MLP neurons of a small language model. Each row is named by its layer, matrix (gate and up: input weights) and neuron, and shows model dimensions 304-495. Each number is 128 + 24 x the weight over its row's rms, rounded and kept within 0 to 255. Numbers have three digits each. A neuron's up and down rows have the sign that makes its largest values positive.
A block is one neuron, or neurons of one layer that tend to fire together. Before each block is what it responds to, as a language model described it from the Wikipedia text at the highest values.

Leading digits in figures
L4.gate188:109150157147134138147178135147114153131175116101146125159150125138126114144123158136147108153149160092101146159124100136143150052095127171124159129181125109097112142121135118120103109150102112147115143139140145107179090100170107085124062134125144128099102096125096133130131165130124088148124126128137120144109085124139118128103155177113126115127106134163155150122130101142107116131156144149108179127144120147097167128117093085109119126112137118129100129138150129117097149083107158198120119167125121155154142110114159184145081078169143091125147138095146102180153097106112089126
L4.up188:125148124141160121157146103137101141109115172063166149161154146146148134163150133153169120111162085110098160132134151152107144123143113133120165150177061090111120111121105089090134134159114164157138150101134092105102117115117134094110123137088111141140091071171134143174157177163169106121137115131180077126120120138136120150139133142107119143115147129125105088110103066140114138115129119140149160149159155141189093114104137096108125134096129150114110119140133081106132153138132173124129098117113107128119124081122107083162147145116122171100175134147137113151190161123093106155
L4.gate813:127147099111095129164153120138152080108133183132127145175127097205141100135161166087135147091111128121131114134167115156176178131108109155165175142143126100129137139171114115089127079154110105158137115173102108159144097134100127129112135109174131121123125141164166156097110168129098141130132128128087123160119120111150126117117120126146116119153141117130128142128108118140121129123120123127161134146157114141127103120133087116188158131129135115116107153108144153166135139143153111089107109124108116123129126124127170143101114113132070166127118148132126091108116099119160137128
L4.up813:126126141119131128160177107112106099109145164141172180140139109151130125099125134084144149146142131136085101106149127143142197138148117130164119108204089113129169130158130117108110101138102132203148098115093168153156106123097099069113103106134148102109129166123147121105131101142145161142127142138127110131126100114155147125120115142161102100168154149117082107151142108151157149102131112126139086132125135123134143138133118109183126111097117108103133095077124109147114095140154078116094132123143117106133129109128128141117098114130096151160082171141124135111118057104146114167
L4.gate900:091133140106118115129104068122128190102134113165180083137112138097091116123116106106132151169122079124057117121104125109085156126179115135123115098111135160127095113108155093086118121132163161143131131130080075109126146120165092159110095104072076138145136081158168146093158082178113095121161112136099128158136152153102137139122140113150139129132131119125123148119124126138109104104151132131129151142137119112137113118133166065153136167162118087133121127110116111173151172094131128139108140088110108150121132147104139181131083130119128169140092148116129103131130097186148139133
L4.up900:144148111131117144172110119119162110102135103152139075074147108124084103114126129131103125131151102092163164143116141115138105149137084123167144134136103123119136133157134101074140120164075147134124157130120118103110149129071120116161129097146117103113116115126103125154150164127150132131147090128128119104122125116152140137139113099158143180100107116153122155129150167137111134145106092148148097110111145115099132178152105099068098149107093111112146112119158117151152159193122158145132173114154110119145076113149144179131125073169152126139135114098127092136131167133065098141
L4.gate1005:167107155128154114123128130163071116146145138134145104105149127128086102169116114105113095107146106124119189168126140158121097115124114137154116149159092117124150105104145120131187079136130170153144107116150174172116131076122105063124126144096118178157155140110113115148091178155152130149144138176169099149094110120125125122153149152145138145099102143129141139121129110161095133154132120101134139164128119073138146140116120144135144138107144098104152136115128108168105149083104167136137167142096171099145158133112107143141169101107115140112130105105153167158089142098118130158
L4.up1005:077153134133154119120125128114132155156118141118117106114109126138055101134151131145089148141103126107119189142132157155082087182102132154156110131154108129115125147104152131140082117122111113153158127152128117127155124141128120119089111117137121180161161119147132125127102113135108142140099155118142118117118117147156108177113125140115112113123072121153152158148151130114137109147133084170106122138119160102107164162106136132122077142114157132143138073125139141163140128110133160106149094104158098103156124122142066157125122137160162092165053122117091141126134095143108125103
L4.gate1211:122142162082099160157160101148155103146133115125117134156154132080114093114140111129090145138156131128155118144115114154107086142097115116078140137154144094132114116144103120117141133098115147149135121124119145169078081169112136102136149084111108146165108151113144132132149138155155163112125083149157149152101123173121134163131125090113098130110109170134133119113129151113160159155083132141121111137091173125141137122095173156119150139126125095103153107111118106135110124106122134130106124131156112133110151123146136112142126104160137154115131145104129101110118110148147126148
L4.up1211:128160165096106122123145143120112100101115154083132118157176088175088094122151119115137132112135123097147129128136160150116135140133099191173126100164103164139113085090156124146125133105126149108143135125122146116094142154132109130104106098101151126124169089116116154128142125137143133100144125152154098123128151177103111143127137104107083123194137137104112112158127142120165126176095104174165097149149162155141133131171099133130154108125129088162150140137131099113107103139093137117134142156143111132108108149112124166114111075163134121091142110139111130091127090129163123147
L4.gate1347:121152158132123157084122124123099118129112125124142105102101115167083086133142113115093143123153139131116166123111109134145125128144107149129130111110143149112139114151117101136047102087178147119140049128122123171103144103127140137155165135131126137171128127123154126118096108128137135106178167126121152109135112108130129117113092122098146180098181108164105129125106097146094137138125146144112149121151153145108093099094103097133121104114153124102118108157134135137137165110155147132160140119086073129164142113105104191112137108164156155148096077091128135192127162103153099170
L4.up1347:133108138148099128114190098122141141151150106115129143120168119128139104126109169155096117134142116117101160123130116127128119138129123126136138115106129157133120108135147110122136108148161136103107100116144132123104126118122112096120175139139111118112088108140157127122115173185171156148130137155121093127142121167139102129144107109113099162132119117128055162121135130130109090131135164141099140125124121116091104150100091132124149174124134088102104150114155134110129179126142155123144102139119109139186118123107128138149136108181164158119134105098128103119104149101130099150
L4.gate1863:104115132124111095097123127184105118149130143115163121113111156115138125125087135120182126124098113133134166159131132100112120137180142133076129124129139148152129137119141112098152151125131153141215133098146089107168123113137161102136102101161114101099072128151131123147132138162161159132121107184103127149164107106136083127133125149165131140159131128125107116145128128114114109126120121157145117127136129144090123094133118132135112147182143080131126145126062176173110107154135162122131116126107133112186135135138135118140124116117123125144132114091130122106118123164153109168
L4.up1863:176134141118122147115130117102116120150107149133154134145115133139116122096121130143116132167144140091146123172123138075102168103130121095120159148122151139157124077115102072112108171158126146160204112083137103141170109140146109121136075103112150109069118140163150130156096140129140157154138128148142144133167051121132134161103101133157103141093113131134132091126107107138078106139159125147114125152120121131152123113114107111166164143154191065136175130120064113171126105139154146091152103093109124131127150110131135128136138108136106091147152122141133136160136148081121107143
L4.gate1905:171169129120139115137129113166119105131144128141135146119153108131082169118146111144105122154115135158155118116108094155108141129121147123105152122133133121130162125135131144114120162189073126141138112159122117120144141102128120094125085115122135128075114097141136113081177109130149116131178124120128133081107121148130166137094167110131085184062091125143135157125133134151118147091095127144125109097125150158135111156128118117104058133120101137120133164161090135087130114155106127152134140127138113101138130128102122132090107096150128152182118132124164104118151158073116110147
L4.up1905:147100116152153170125116107139127097144116080159113114110129147133087160131177161184111127123112122142095148165121157110168133119150146147136090122171108114120145130159157097145118149136115169117120172126176136139096143120166103143087145129133137124119136166081139076125160102089171117160106092102071160097112152148154146129104138156119131121108130119154109133154110149136110179132126103160081104183092107108143092177152125080112115174131140103147162169134148153142124120096137087147103105128094154119093140160132136143130101149108119112187139109128098139135169111147116154152

Academic degree words
L4.gate326:142073141163107118122140172127152141077106136134160139091102130102121103124138126140143098124135118107136159131129102184079143135136093144164112110115142131116111130089144137113137135142121173132172117109153145100089150104165105159126112117145157118149163137123123136116094134140146160151169106078087101174146067089183114110120135129131137134135129134169115092159112103138154123117120106158095088134150115059131110118089091150087105064178144140132121136148128128100156149142100155134147144132097131097134106140153141098164125118086096165124129141135116108119146148155122113109
L4.up326:135144143147139181101108120163124109137109103130141139112158146102128137150108086116127124115156131100130131138139146143103152143149116124165061113148138102137089128137094132147161149155121164112191133091127152100147131108134152146113132135159108113135153150157145150087111149143134134174177076106116153110110124135160143101145140168136150127108089108164126086112098150110076137124151093137080074127139134132156105091117148113131101093161150164139131137156108160115173149171120124114145111128111132169126102098149160056150090133087101154091136163145120120166127184137144098137
L4.gate337:115113134118077134092112154076120081118095087137068182150155102147146136150127130115135136091142114160199134108122140179101135140121115127125142112083163153154090103116086120117123146106076126095121153123113129071119131132128151145126157110110127133158111138114122108113143119130067106122102119150097147124147124148149132127117118137173138128139150115172130138149138156119146123113147110135140141141111124121122092073128153132125128114151126116158124128076163118146143125131060123124112132143065132157149131165142126125165123152114121127150168125076105138132100112166141092174
L4.up337:077146151118104132116145165112132083134137113114109130139157084106067122122099145126139152102144079134125142097119162096095173147124123118175141131087105117112141106113147130125104138138094123120128125137105117115101157113151117132090111123146147098128093146121122120134168110115143100137138087152092131143117068169156092140103122143124114151100172078132128119160125156099135159119084122182108134126144145142141131079144119126106206094109108110144133123122146164083148148119113113124108127162126107165127130103165143111125100133148079133182138126130109127131128099142135124111
L4.gate743:120125169143104123119116101151095142127124093109111081130143128104101124135144144091108138129145119129161134133072110079183200144138103106112135137121106144120132149178101154117116144127134168151155139140138115090131175165144131130083115142110170118177142142101114094094155103156097117126131132122152144163140139110141145122114163134113147120141116085155133073122151117146108140089119108126088131126106132122140157144105167144117142132096122114125142101104155155136165098168134137127125140117147140145127153145154118094147163140132141137118126124128136100128145141093191131132
L4.up743:125146140149130136095113169113144107097152112120090119166119135117125059159116118109118102144145145097122131113118095110112158154136122102143175108156170155136128138129108140107129121156154130171102124106147136141110117142113080102115163188102168111116178127092071161126151153099068135203157141112156137132122121084099133154134135131109123143127107108179139125167130142131107111143125136153097167138131140121124131120155094147144137162136110142125107168116144122126144127151131119149147119108107169134155148149091139049085155082115140158095124105108111150071140138143167122154
L4.gate767:111128141140110134127161105145110124143149139133109118132181124098186147122125121143121112096110135113144133097094138139061177165148110115102163148111141143154123159135112146124126154116153103115110091107135101162150085093155118194127136164108164147127144173152110144116089127141113118156131144145094131102119107110119136123143135082121122170120116140194094120149132094175138145142086169161087111156150143134133108103089126131146109137105164157151123130109133104121133110119140107148159114097127097153139093072085124112176137143130150097139110134151091167116140159152155123144
L4.up767:130086066157149114108144134162153131188141161102089125166121131093136067136132112110152145097127102122149091117116141151162138108117124118152128125143140134130103127125121107129107165120152139133113191125134153111105075139163123119131128147124179096118133130153131207115169114152114140177157148121108166119106122071097106151136123090132098118146152149152151129148145126132145099154067063156075111122114135145100156108100090123160132110063130108161089135134123137105181136130071124114086097138113164150095129108137153087124143104131131103128142137161131140123100137121116122109
L4.gate971:080117138097074176154119161147131111127124111143135121147150122139172143123120123167163090107084127088131176125105085177189109123168116150145114109144143132119103121138138126117173171145119196100136141115120162154126117152104128148097134114144122127152113140128126118121102137125108145141147162142169111153167087096128138134104154148101123141132155141119122156112123134096133128100146118134117093134159108097139134114092122132169126134123129105090095119148126168165105121121113116190159135124115142107160126104105147128155168148087128173131135123139159124135170123122136121111
L4.up971:098115111170129152101129130095085146129150163117085107107139114166149123159094130112139106111131104135109169118090132173164178181090095083117144110112168161122109101168143137136150127132184116114140097104145139128144148147126123120122140074095107124150165139078100131134133101157127141107125117131119104117179170130079102117090113148104167160134140211133168121099073139139142099155116147125144091108098136123137145106132133096156111135137145104102091117144121136116129135158140123148099117092130135105106129116135120077138197099139149105123111100122153142106117149111129110110
L4.gate1378:117105128116127138121088102114133154138156127148156141161078172078133161103160096116121103142168105099103116163122120160153101144148103079121146139137135143130125119213178137132122148141103108134153117187149106145143149163152121132174150129122133136134094110116113115099175165172146146076146116174139174125127131096130130112144118146170106135171108139139141117130121133139169132138109125124099141146184125119106099089105158086149075125096158104165114129124134151128140120134120112129148157126143137127091090161121132140140139126173143145106103109104110133141097145103113120162
L4.up1378:132139143175124122137154129106132105126135127134110090123123177077127171151140141124117105120152116077112127161107107145134119124137126123159129139149163151090116114157173156117104158094084115136129132190137097134151125144163150093132114132077142157112141098126173147131133120146138144138140147143154107166152122129144073098133146146112143097171107165115116111129116139159157102090120118157150154141103160111153139100106126115149122123124134144117169099118165095131102158135105120166139129155112120131096105141145142139173144130103154149112134123122116131109068115144139090181
L4.gate1425:097107162122139158134146165127106093114106099081134152140137121133106130147133121131098130153115120145153125157141131168132116110158163096126115149164133126100143111106114079129126120131159126116172119129131090090115161139114139120117133158119141151158157104135108153098162151132106140116144132113100175128124096169164147123106095146116114102152130086093095111165137159135123134078098087127136119145096154142121120121149167103151148126149168087130144094136137102133149156110152110099116116107143136141156122122172115114138132114114122122124134144111124123134109172129105140152
L4.up1425:111110155147098153109145151074128110098128130115138120166145176137146124114124087133094186081136102174141146135112133101114171122162133126125114138077141131091098181106097139143153120158157146100139122125170141160129130118146121107098113095101099151121147131137119109123150128139119104135157101094127091126124140168098123117093107153132150148120147148128106121121149122136125120134127124083109118119120129122143113081143092174145074142107094095103124105143155144128154149112088139142134127104123131106146099177139093148141106125147110131187119167136127159131132180113121118130
L4.gate1696:158138140106105119146147152179080142168137142099158169142123115135122119114146148148183148084130141115171167096135153152128151085118149143125185119124126116134129160133117122155121153102128165082143062139143144142150100133143084126116126134110143155126135122128185135082111097138127107101087122129124126118119116118079138124122125133121087097112156096178155090128129109171147097097109108107149127135090140115151145149116131144129129118112095143133145164118109137122144074178118134169149159123120141125118141123159108115114167126138137086107102174138147090097100112116158109148
L4.up1696:109161101139100109144144147120148146099124104096115138117096111106164145104182140129116128141118114108151185152115203122122136129127122136116143135108137187129104094116128164082139087173099149107118109153119106135106121112173143117123151111093148121145114157115111117126127127108118109140142133144127126163132101112167103093124123130104120149128167142171134128122140128139127146130147138129122102118144164104140122122133147141109149143128135134155146135125135113153130118136113100115103152119148118112092153144144101159131153152047110122131156194071112148118142172148144134162

Digits in numeric data
L5.gate574:154118109196095087131090103140090092143123098105125091129164118149117125100104141166121127142098134138130124106154172160144122123161111173137088141116156153117144098079105130125108103145122108147126128134154141136090127107125160133121138161104087129131154117116105109121097093114141137167165133163095135130123140099145104101078113098127114174146185098139126141130132127155108143136090152142101130092133113138134145195124081102172120130171155066159149163124080145112129189101128105100131186163112104110109090104147168104136114154180118124142067133120123129126152113140124098157
L5.up574:157114125095156088122115123108067125085125120133164108137140107135128144099074144134115081178093146108089140137115103163113141132132137123128159124150115107152104171137145116102117112138100128137149141144111121130136099088118137139173096120139178151135142135086120186101111163084128112161150166146098125163125124119118120154100125138106114130127118173147126148173107119086121126148097127128105099129124130117149208167144124150163145159146119144148107092137106098140118114094099148133149098127115180154100140127112135112160100095116075138134127101174116143168089170132095123153

Zero cells in stat tables
L2.gate485:112078140173102103114132138154122126092125142156120135109132122121109095150119123133163082127137122121123141128130098107115131139143117123126138138162135132123119138112146135114064133149132107108137111126119100148097126121140128122163128127113153120123153074124102124103136120128115119136134099127140115131082111165126098151125112139115163185148132113103114109116145095145123120128132099097162154137111109120095138101131079137186143094129173133132140157136041146098127110109140091096129095123144063125145136125136124151157109137126136159123157172160144108145130046126144118138
L2.up485:135098123143122120170176100131121106110168171131095116116127118107121114157174151134156119112104130091133143090153120114173084115112121155130079167113158114114137165128090172099055130150126146126180133155113106129090101136116114127160155131112115136124164118176100106126186134085145125114086139120135119112134158131105107151076141159145138128109128151136115106121154078168103131149141114143150157128122095121150192143186125143188106118141073123136118093141019174079150110071163163079136109149148119097126135125153160140124135120160132147075111131097122154139067085122175168157
L2.gate508:115108133128143137121114150124122127135124136126125150104137073132163102096111143144145138089136132135097127137134139120135133133094118139116120129124135119139143114123129130167130132127125129098128097093160116147119165089135117098112131128140136150117164138144079148129073108124156127134144128104131116156092107148138125116133107079109112156092150146166131180099123131145130155169113141108172126129116130085127119174095140111171128109102125135107091114116121172127114103118113133086112154123138114125165073179117103150125080160136110140126134116128130124113164143113138137181
L2.up508:098161116135147121103122175152108111126129123136151127117144082141159086126141132136158098094162105122096152131136131136124126135119079169132098097129115151112113116129094099169153146080116143109108081105169100163089153096131163141086132127126139137145151144117123169133086078120141130099163141153111100189126121158145088122081127101108096147089131143136103203121046138100128160129170141125137115131146140084155137163078148119162142107147102108125100119137099135128120100139129180092119146133138122147133132157116085157124112113162090147120137132116140112117125125101154113132
L2.gate1083:099119142151121130142122116161160122141157108092127150134130128095095165126126117143131105108098082085154152117102147183140162148111143097077121122092127142136090174089138112153115072091139115114116144123105148125127085128096112110142098151122135118079166108109151109106120106153119140143136112132129134097082122137146109129132114118126130145117161105098082135181136115077102103144158156099156133103121100058133111115158123085166149145094179114161123069152097131116133152135159134104125107081153102151138157148116126162155183122105120125101107105131164134140121109126115084178
L2.up1083:151131107088126144154136132098129115129145132132116108122134114127135129132140138119099203158162129104123144149154167101148149081112101119178095137172169128132127097176174115108092109152139188109129156187112132130086129136156123103113076125090097132169127140108090160118139132158163072146094139120127104118128074147118143104102138100169098165145099098115125164091140091158094087116145126107140109127158098116158110148105098135145145147133156149122143104082120159156109099121108143136095114161104099172088103105107137114099099114145133073097162180124131155104130103161132131091
L2.gate1274:141109148121098172135114155096130121123147104109129102094150117165132166152125122134125128157189120125129139129110137147162162149114096111150120115106194139119163114142113123128107112156138132144132140132139153158127137100109118117124117137191122088118171141168130080143117211097104080150109113150128152156135128096168122120118096092127140136169143103093130101142130153116096128085114158122076139102191129163092148132152133157141120155137176152109159132117091142134093125117136131138151121173121105134084150119141160162136091120123123199135161122116120093130127134149113111097
L2.up1274:136145138116120163123107122126144106110115165116117134121105093093148110131133176155135153183149109121133130118132099130135138139149121100125130106098176122118152150161130131148071121140156097128134107135123121118140145123118131121168161129119130124107158152133124088113150117118122169136089142134097111104131116096124118138118150175123133120153113171197108105172122155154112074137104175147074155107143154151134129118148100122101138118136117131136127149156119111126135096125118117165137125144098088124136177128132160110190146090132130150135171121149144129130161127095134126159
L2.gate1346:121090111149081120156135191099101146119100124120129159124101133074099119116112103147056112081126102191111150174132104124144160113126187163134128115134121143135150132158130128116124086125101063122144129134133127079124103158142120129113118151130148072133161143142123155122189148136166141111120161113102127206175127119145098120140148167137127129127163148139116176106117072115110169097107160170150151177121132142075116172130101120082133129119114142119125086104112122125130113118153127092151110164139158129136122163147116132112119133113125142098125140131130111119170110103111103102
L2.up1346:145113151114175101151136086154133130163126153100153172132056124135128135086106089106129125132142155128131115117160129178115097167140118113144120140133113141154120130137132108108129131154117111146129130129144132067129085100155164128157137105138129085129126100123136103098159162131113146132183107146153124112137096121151133156133099139166112133123155134122157146147110136120138150115124215157102101137132112148130109126154142134123144132146125122119095148144150154131119070132132109099118149092142126121136112158152119132145129140104156142110143152133103115080149139130157113105
L2.gate1524:112174135112120113123134095157118120115169099129147110115148081125129128146113135107126151142133098116132147106125174169115127117131095106136097140104132165091119162166133124088134121123133126101119116151082106124122120118161152092097113120111103087113101131170102128148175101182145126132131122137138137165120107138118123110161173144123120189127114110095123144069124115112109127122137123157175167134120160123101142100133119134134142132091118125114130119102062162133100145140117108139088129132114125123164149125080126172093151147159156146154120095106117136130162142109162152154
L2.up1524:127150105167112110110126143096182165132142093124157106118135138144151066057123113109070105158097147133145113093092092150137132097137126099142104121115141155119154112136121103096093110106082125139125150161099078128120183158131146129137119138127142059094115124121131123178151137125153120143108126142120157151116155109104136124136153167105138102166141153124172172093104099158140110130102130086108108127110108139147102100115139146112116163103092093132117148096115136146095079118114066095128124166120088179118158134121139113136136133126122144154087094119132117134157107145135092134
L2.gate1791:128134125090148015096112129120144124161109161175151142129153143146110108146128114116130114119136118115099131138125149125145143150123172115121168113086088132129126118134169160146157146131079161154109115139115136118173120101145137149121055137191152110110109132115113093157107106139134119143107083165131110174099131073129179126136157140098121116118141103139123189142132161091119117148143126118120091124121139116124144166119094170096144118128165186160135107106144131149119181094169140106134133151161137073108133138109118153125154150159139160129114118097154135107159161134148142128
L2.up1791:125141136107141123116086103111114111152097118148124148116141110080121124134156116132157094070159094135138117134161120123180140134092140125168164109127135156117135123145153124121098126140118104161152090148175144111166136147171139118114111119179127093121076166119098112151092110087112147130129139162144137138127109159121136129130137117100156172109149170072167188148131151123154135121136144119139122145113137053136145148151109168149153078151161130147137101156160150131110112106114135096110148118150074122140158125087190168120131139151100130160122136130128147091123112109120121100
L2.gate1858:131132181139161126139179137134126161168135096146118153121126138117152110132127127120106112112155155136118107143120097105141127108126123129101166180140124132142129146132153117136108112133147124141147150167161153093122091109129118157159134132090157135167121124165151136188124194159097084147141139092071117093099113122116161117147114123140125090107131137110137148133105178160132113149112105128101164144130099110151112134114120089145131133095125125099134158122100114184128135160151158089143121120133100123146123139156137135138128124109168100125130135114101079130126129121138097122
L2.up1858:107118121087081098108133107102127108120153110123181080138129130108161150177117155130120144176138120124145131100135135145156150122099152115133144114153156103144109190157130135160131104144157091137166112160167150115148125111151072090151162139147121110133107108124162137137119121121133166130104142091130134191136137124163111131163103095113093141116132135097125111106148149099100114137125158146119117130135131117108180143133127081099159080142134149131095123142138177134089124122104127108120156077122132133110143110137121150115119127135106158115155119162138119159076094142134120119

Pre-slot function words
L2.gate823:121155099121130130096168106150122104122168152129129075108177129095181138167136106146157107043132152169128124133121138127121083140155175118123104100152137128143156176116154136180120138143133119111126112119160103127115121165164168153134101111131137117117102135132088114123100124120128136115124126094096116174127093157148136125114168152129102124115104160138079152091116128135141109150163139133141142154154101101121161096089163161118161142107122154167127143125110133136110144147131147140057112088121131111134149149111118124102127138123155144152124109131153104153111148117074122122
L2.up823:183116152149107127123170124132119135129160142106110140118136112106136098160116133126129123111125140109134091101128154103131122119101111140145157124151158098113116167143151117133105111122095127126123151089138119122140118139170166149153135110168104163107143130139092140126118152151093118102154118063112124140139095163161130072129144128081106138126091166114129130118109108080139132097161143120171118150107127119153163088129136139138130136090095127104157111056112129155116146159144092152059124133098111134124133128099111177087107136129114130172156124130148139132122115125106108145
L2.gate846:120128142101158132119101143093110110106126103144117128142116151124091142143097128094126111117136110124174122092142148162116157152153121163143146142138089115133142108167117091110155152128164142127133120118146135094126128123112140144143148129146146167147166128174153099116122115169129161108095172142106148127106152117105117117144140103124132123183148131147129140140161094121157136097147113132184126147127188117159157134072113148143067116134174144165116127161080124086149167152049147099136141071092118140126109126137123144127145106124174140130140100115149159093156149135118109082
L2.up846:136094114137152176111128122114097141092135111154155124149131140117093135109112140156167158162144183121177095142161113112124129132120081118129125145122075109130130152134128108121161127141140158116118153158061109104122114131111102145130154126158125157151179110146139158098135140113095137112116117095157091163102131122111116162089138161163112147163141119120122146176128144118166125150119120152152155146158176144129109107148110101155085133140161125145117087116104150086114104135093099134120176134122088102105088138130120154128157143112204126121135106095134180133171183120182128123
L2.gate899:137114122116147156121112113086128157171110125084155126091144083140165121150114135138143158100116148111118168120105115166126143133124124173160128115131131137132152110128141069119160061124110150118135108123154145101167132126169090089101109149126145114160097132093122113100053134125094156142108142130130147109146126137152081149131127143137127158136158096146163101140134131096143079107092136088169116135144173115128109088126121130138120135126167125106133110122119184135125122121151118101124090156151156129159165128116135100161149062147120150125107111127144131096108146141135135132
L2.up899:138104147119094120101130120112116171156116124069171100155109159144145107152146160123136149120135093110097122109129133181099116128206112124129134104111107158100156132159120073108154094170142090086146138103131147133175141112128102112135095156094127090150118145100112132135125126112099133142122158116138124127176086125151095120087137149141128151122154138109156137141145164108128116097076113115163126101162136107149106127126107112123119118135170087111160090135144164127163130125112129095082121130094117145156136102112112121132127100124126130075137104139155117113149164145139115134
L2.gate1407:118134087169085062073140131117127128154107143163120119120135110103106136144123161118165169141102155126103125123112134145101133180149125162124118181115119160142187116148131125122123113134152131056189131133117128078111163160139132117133155175122149126111111134114140127113093124114135100137169138132108126134129155128111127098122125161112146130142132084168126133164136133139138124125139121114122101113126154099105158116150163143122106101167157115124161134074115157116141091132113144162133144135130113108121127145145119136139148149116140131119125173119125170132142119134128112123
L2.up1407:127126142137115103147131120116138163137139135144135160141133146125098124095118115089151109104112138159143134102114152134180128143153075131116121146118091121132123132109130136168146130141139106111148101120098150114114139141125104144124138156121115112138110154122159112107106143123114081140150119147131136123120122100119116106137156142113120169163130097136101125135121141105128101096106102101109105152132154102099137131135143138155089103190163138148136065106149163125123104151151119115129142129134161103112127126174115115114131118081165135106136122130147150135115151165086152134
L2.gate1453:126108127116149129109098088114087134103123119139090158135137133133165132120176097119116146152106122110124106098112147143138154168124138120159109101104125151128149133090186120100121116106130117136119112139132134113151144104168131100141136155093105174152128135125126164126141143119098089122143128142122088096142125167161075172102125102147148104119118125131087131141095136152177157149104122087166150158146129111134127087129174124154120128121184129093121091152126114116167126117140157152113158085123132122147135151100120112123176151138153126166147118159111112138130119163118122125
L2.up1453:094133081141125081125133078138132148145139135108114135076113064128108124123142152116154079126107168127115136126116112117127126157138158147152135124156146149138194117123118143103114112146126123139139118102087169105140144132169149135155129114076132121127157129118101152160098137114173148135154123122102099163148128176128142133091115145094097118134144143130069096121073145121121120126134181101144116146115148123147124115207131138181122128120157113147129065132098119171109116104135139137099134117104135090128103124121108150123089146091076154148157097136097133104102096126116138125
L2.gate1697:119140153115110133119125126094097133157139086097159120135162135127136136119093112128161082111115125114147155089136134162156172123106083107088110132110092112120099098157149093135128157166124101124126153114123136116116162104124140120126161130107121099145125124114117120110084101106110102140106129113118150123139111123144072159159074141132097138152130134183151168107126142114124164109131121147112196115131171094170102111127159106162096137115149167142109128086129174112132126130126093146142113083154160147122116154145155115105108113153161170100152118124175169142147140117141119145
L2.up1697:092131144125126163118152115067065155153150094118119155132155099147132130106078152107154105124100178121133147137137115141131158124086156115135125099143080135077103137182167114139113119121121098156150139179116131138123120086133112159161144109125106148123169135122100128113087101117082111133140173113118114125124134102105133162140060149136126149141131137175152117127110109153092170135112126132116142132129168080174131114147153156143108148090126123156145118101158155107148117115109158148131090106108187155138120174162141075134168100131126168113106150145108156129146141132154123131
L2.gate1754:146125092115120136105139120112133179126090124096093134121075152121116115141116096144137138135125107129135149112109141126096140113126173139111083135175131141171134109176119135120155101122178134109097138140108081122164151097104106138118096119133103130148140118091116175142122150070136140117107141115176105167122152149141126117151170116129139168118105130130125128130113140071117138098108134116167127115134134143132128126124146142177122117120122126148189143122154153127126128119110162104077087107126123118141095144078134109111115122104109114116093137125130100123143098106142163116
L2.up1754:139151103121145118127116139096089130123136161074130161110134127143139116165116135142114119137124170092129127164120103130089176115113111142126177115120145151108148110125123119150105148164098118103096148135124145086146174153119107116097132127104139103146146101113116075116145120120137131044179116141126158182120148147109094131121167116168134092137185114140125172140103153106116115129120119096148114126108144116148114120140106111129072126119124143158135171105142147085104143139101136135148135113122114113174123123127112142158160158131095092140116161129122090130165147104181110145
L2.gate1979:141132115157131117144119148126130156132130136076166122098126084090111105119158106120093166115127122132112110091082117133137146120128118151126111143166143154149153174154126144146121158103102137157130183132130099138172125117191091118112145135108117150175114104131179131124127122144085177143121123108149172110135176148122089097094113130123142153162148136074138112105113082100149132169134106173143181091151139114192150102140114126128144120129152115182138121171095107132123119120111139127128095126083107150180129122159172114143141140119137164107156103112099084114149132161166131106
L2.up1979:143132130139150165107081111110111152151135126115142088104141136131108114119121115114145118098084142107150073121128116114075162147127140105091141154149123165155138137143132127148128177145121159125140135136095163072168127136094082138085138141085128126096143123118121133162152144133131098140114135158176147106140128154109130133102125123128137157152116098100129110121173087124131113150149118182087080127126118117132146139116152158145099134125130164143145167109158124124082129121094149126104133094129171168152118154161156144178113139128123122112113107137121089137080142168209160098

Academic degree names
L5.gate1649:141162160133120124108108117125099138110120129134151156156156144160154165124141154162078130121118141176173113107116151110085110145164125124117129120109174162152147145141133170113084136112110111117138128144116093138137111148138104133077109159153105112187153123152165110132185126111116125157191081068109153097160126117137097130070099126130119133131161113127111104153127126129147149114116119090110168140161147105132196115180143123122142090119110109164134142169144129115186143223136127115163107132150138125116124132173118131154099113132103152096160160117100098111122112147152111127
L5.up1649:077104123116115174104149099141119140135113138124200123124135162144136133117157157168121131129147119122096154151113121124104185105119113161130092103129128124119061108103108122108141099104137126157137107172080152157112142136105145165071108115110152118169147148119098115061134139115109087137103142097124107141139146128129113144136152092130151119129170111133122120147164151121130113163094139147140101140145094130173124151103074185139142146153131116120177120110125164159144157176090136120130125147099109119087136167123148102134159154132136114136117101113140171129148103133141102137